Weights of a small GPT-style language model, trained from scratch on English Wikipedia: 20 layers.
MLP neurons of a small language model. Each row is named by its layer, matrix (down: output weights) and neuron, and shows model dimensions 400-495. Each number is 50 + 12 x the weight over its row's rms, rounded and kept within 0 to 99. A neuron's up and down rows have the sign that makes its largest values positive.
After each neuron's rows, "fires before" lists the tokens most often just after its 100 highest values on Wikipedia text that the model never trained on.

L8.down696:47 45 45 64 50 45 58 52 41 42 58 36 41 64 55 66 58 39 64 47 54 28 55 48 50 31 44 60 43 55 52 57 40 40 74 55 30 54 48 78 41 51 52 57 42 20 48 51 55 65 41 68 50 65 49 37 44 63 74 26 52 62 46 47 52 41 35 59 53 41 30 49 55 37 47 52 47 44 21 56 66 65 50 42 42 48 53 51 28 66 47 55 50 44 61 50
fires before: "\n"

L8.down1103:36 43 50 38 54 34 38 34 38 21 54 39 40 47 44 21 39 60 53 57 28 41 53 48 58 44 44 61 51 83 61 41 37 35 66 54 38 28 40 47 48 50 47 46 52 44 42 60 51 32 31 49 42 23 61 46 49 47 40 33 54 58 47 55 33 49 41 48 52 32 50 35 42 49 48 28 72 61 38 43 75 66 34 63 36 38 52 49 46 57 70 42 43 53 62 36
fires before: "\n", " the", " "

L8.down711:57 38 65 44 39 40 49 47 54 46 38 66 57 56 38 29 55 51 52 48 49 55 50 60 58 51 53 57 42 50 68 50 68 47 50 34 70 52 70 33 57 48 41 57 46 58 72 31 69 53 50 57 74 48 59 26 25 62 38 47 40 65 68 54 62 61 44 55 72 38 59 47 62 60 49 65 41 73 54 56 48 58 40 62 51 51 51 29 47 48 45 57 49 65 43 58
fires before: "4", "2", "5", "6", "7", "0"

L4.down991:44 53 77 46 38 63 42 36 45 50 60 46 44 55 55 52 45 39 55 36 59 64 81 35 36 50 58 49 43 65 65 69 39 41 58 65 60 56 57 44 42 48 46 63 52 67 43 59 35 53 43 37 46 50 63 47 43 47 47 30 43 35 78 40 32 48 51 46 40 56 59 54 62 46 46 43 53 47 30 42 49 58 51 47 54 44 51 68 52 48 54 43 43 51 45 51
fires before: " |", ";", ":", "2", "8", "1"

L8.down1170:27 53 56 44 53 64 51 64 41 64 63 66 31 51 57 42 56 59 58 39 47 44 61 26 47 53 46 61 54 59 39 51 59 49 36 44 28 47 61 43 73 46 37 46 54 43 58 37 75 33 46 41 58 42 51 66 32 57 50 63 56 49 45 64 41 50 34 46 41 42 39 48 49 34 53 52 42 35 45 49 52 49 54 53 50 36 40 49 67 45 18 63 50 45 40 36
fires before: " "

L4.down1513:72 47 60 51 46 30 43 57 59 54 51 40 51 28 50 48 48 42 48 37 56 42 56 55 43 50 39 39 50 58 46 57 28 53 30 39 52 66 55 21 49 27 40 78 44 46 61 56 64 53 57 38 12 46 45 76 49 41 19 41 61 32 23 47 38 52 46 43 68 62 35 41 78 50 68 39 67 50 58 48 28 48 24 53 64 46 57 39 26 64 38 40 55 39 15 26
fires before: "==", " and", " in", " ==", " on"

L8.down551:49 42 77 49 61 37 41 42 47 41 64 48 50 47 40 53 41 58 69 37 55 34 49 77 69 42 62 40 60 49 31 54 45 40 47 46 65 58 51 58 48 35 30 36 80 52 45 60 63 54 63 57 52 45 52 60 28 46 53 59 72 39 44 49 39 66 29 64 40 44 57 47 59 32 57 20 43 37 63 75 67 53 33 41 55 42 59 52 42 45 64 50 27 50 37 37
fires before: "\n"

L8.down851:58 24 73 54 54 60 47 61 67 53 46 44 48 45 40 58 49 54 46 38 40 32 55 33 57 72 45 50 50 37 63 61 39 39 55 35 32 41 48 50 68 61 42 68 47 58 66 58 57 53 51 69 43 34 65 52 70 38 44 27 47 72 54 40 56 65 69 53 46 64 58 53 59 46 33 36 71 37 56 78 63 48 38 69 70 42 45 54 53 56 61 35 40 44 46 37
fires before: ":", "1", "2", " by", "^{", " office"

L4.down924:23 50 45 42 42 45 65 58 45 36 42 47 63 53 53 41 54 47 43 41 38 33 52 54 43 48 60 48 46 56 56 57 51 44 46 44 60 64 44 46 44 43 35 51 59 29 46 56 51 36 28 49 52 60 60 52 37 37 79 47 53 57 34 53 71 27 42 50 69 46 44 53 58 61 58 60 55 31 44 56 56 56 43 52 41 43 66 58 52 56 55 47 35 40 62 46
fires before: "\n"

L8.down1485:56 52 59 54 58 57 42 52 41 31 24 40 50 53 55 57 65 44 63 61 44 45 61 45 43 55 43 44 74 57 36 49 52 50 58 50 20 49 43 77 50 47 36 56 37 32 44 56 46 42 31 41 46 47 38 38 43 50 58 71 43 57 43 44 37 45 31 46 28 36 44 36 39 44 53 45 60 50 65 52 54 52 42 52 51 62 49 74 56 72 41 45 52 50 40 28
fires before: "\n"

L8.down1308:76 57 43 39 74 43 51 36 42 30 44 33 48 35 49 50 55 52 66 31 47 36 49 47 30 51 43 52 71 52 58 75 56 49 60 56 59 56 45 47 57 24 59 50 39 57 35 64 44 86 56 54 50 43 65 63 49 56 57 46 63 23 42 42 40 61 32 56 51 34 51 65 51 55 66 30 65 63 54 43 33 50 42 51 55 56 48 38 59 48 57 43 50 69 44 46
fires before: "\n", " "

L8.down1024:68 63 48 55 69 47 37 39 43 63 69 40 58 66 56 55 50 61 61 52 25 43 58 68 42 51 45 41 51 61 54 43 43 69 41 50 60 34 58 57 62 46 48 44 66 41 55 46 41 49 42 67 56 33 58 38 69 76 56 56 52 47 54 47 54 41 54 53 56 49 34 68 56 42 60 49 42 52 64 37 61 38 52 52 49 54 44 58 55 36 50 44 39 66 48 63
fires before: " "

L8.down1146:53 28 48 48 62 32 43 53 54 42 43 54 32 58 52 38 44 50 27 63 40 51 46 61 61 53 60 43 44 57 41 21 48 54 46 36 40 36 45 53 36 48 41 56 53 38 43 43 62 24 39 49 61 36 57 40 52 40 65 50 37 68 25 61 44 76 50 54 52 41 39 73 45 44 67 54 66 47 42 60 48 38 51 57 54 20 43 54 59 56 39 67 44 61 40 52
fires before: "\n", " "

L4.down1335:55 58 65 41 47 49 44 40 47 52 53 37 49 62 51 62 36 49 61 64 52 61 29 55 66 52 39 42 39 54 23 51 43 41 55 46 45 70 32 36 39 36 37 71 40 65 47 32 40 58 56 49 68 60 29 51 51 69 36 30 45 56 22 46 47 41 57 52 41 45 35 47 53 50 32 12 29 67 38 57 60 41 58 65 59 45 44 78 59 43 58 57 57 51 40 67
fires before: " of", ",", ".", " and", " in"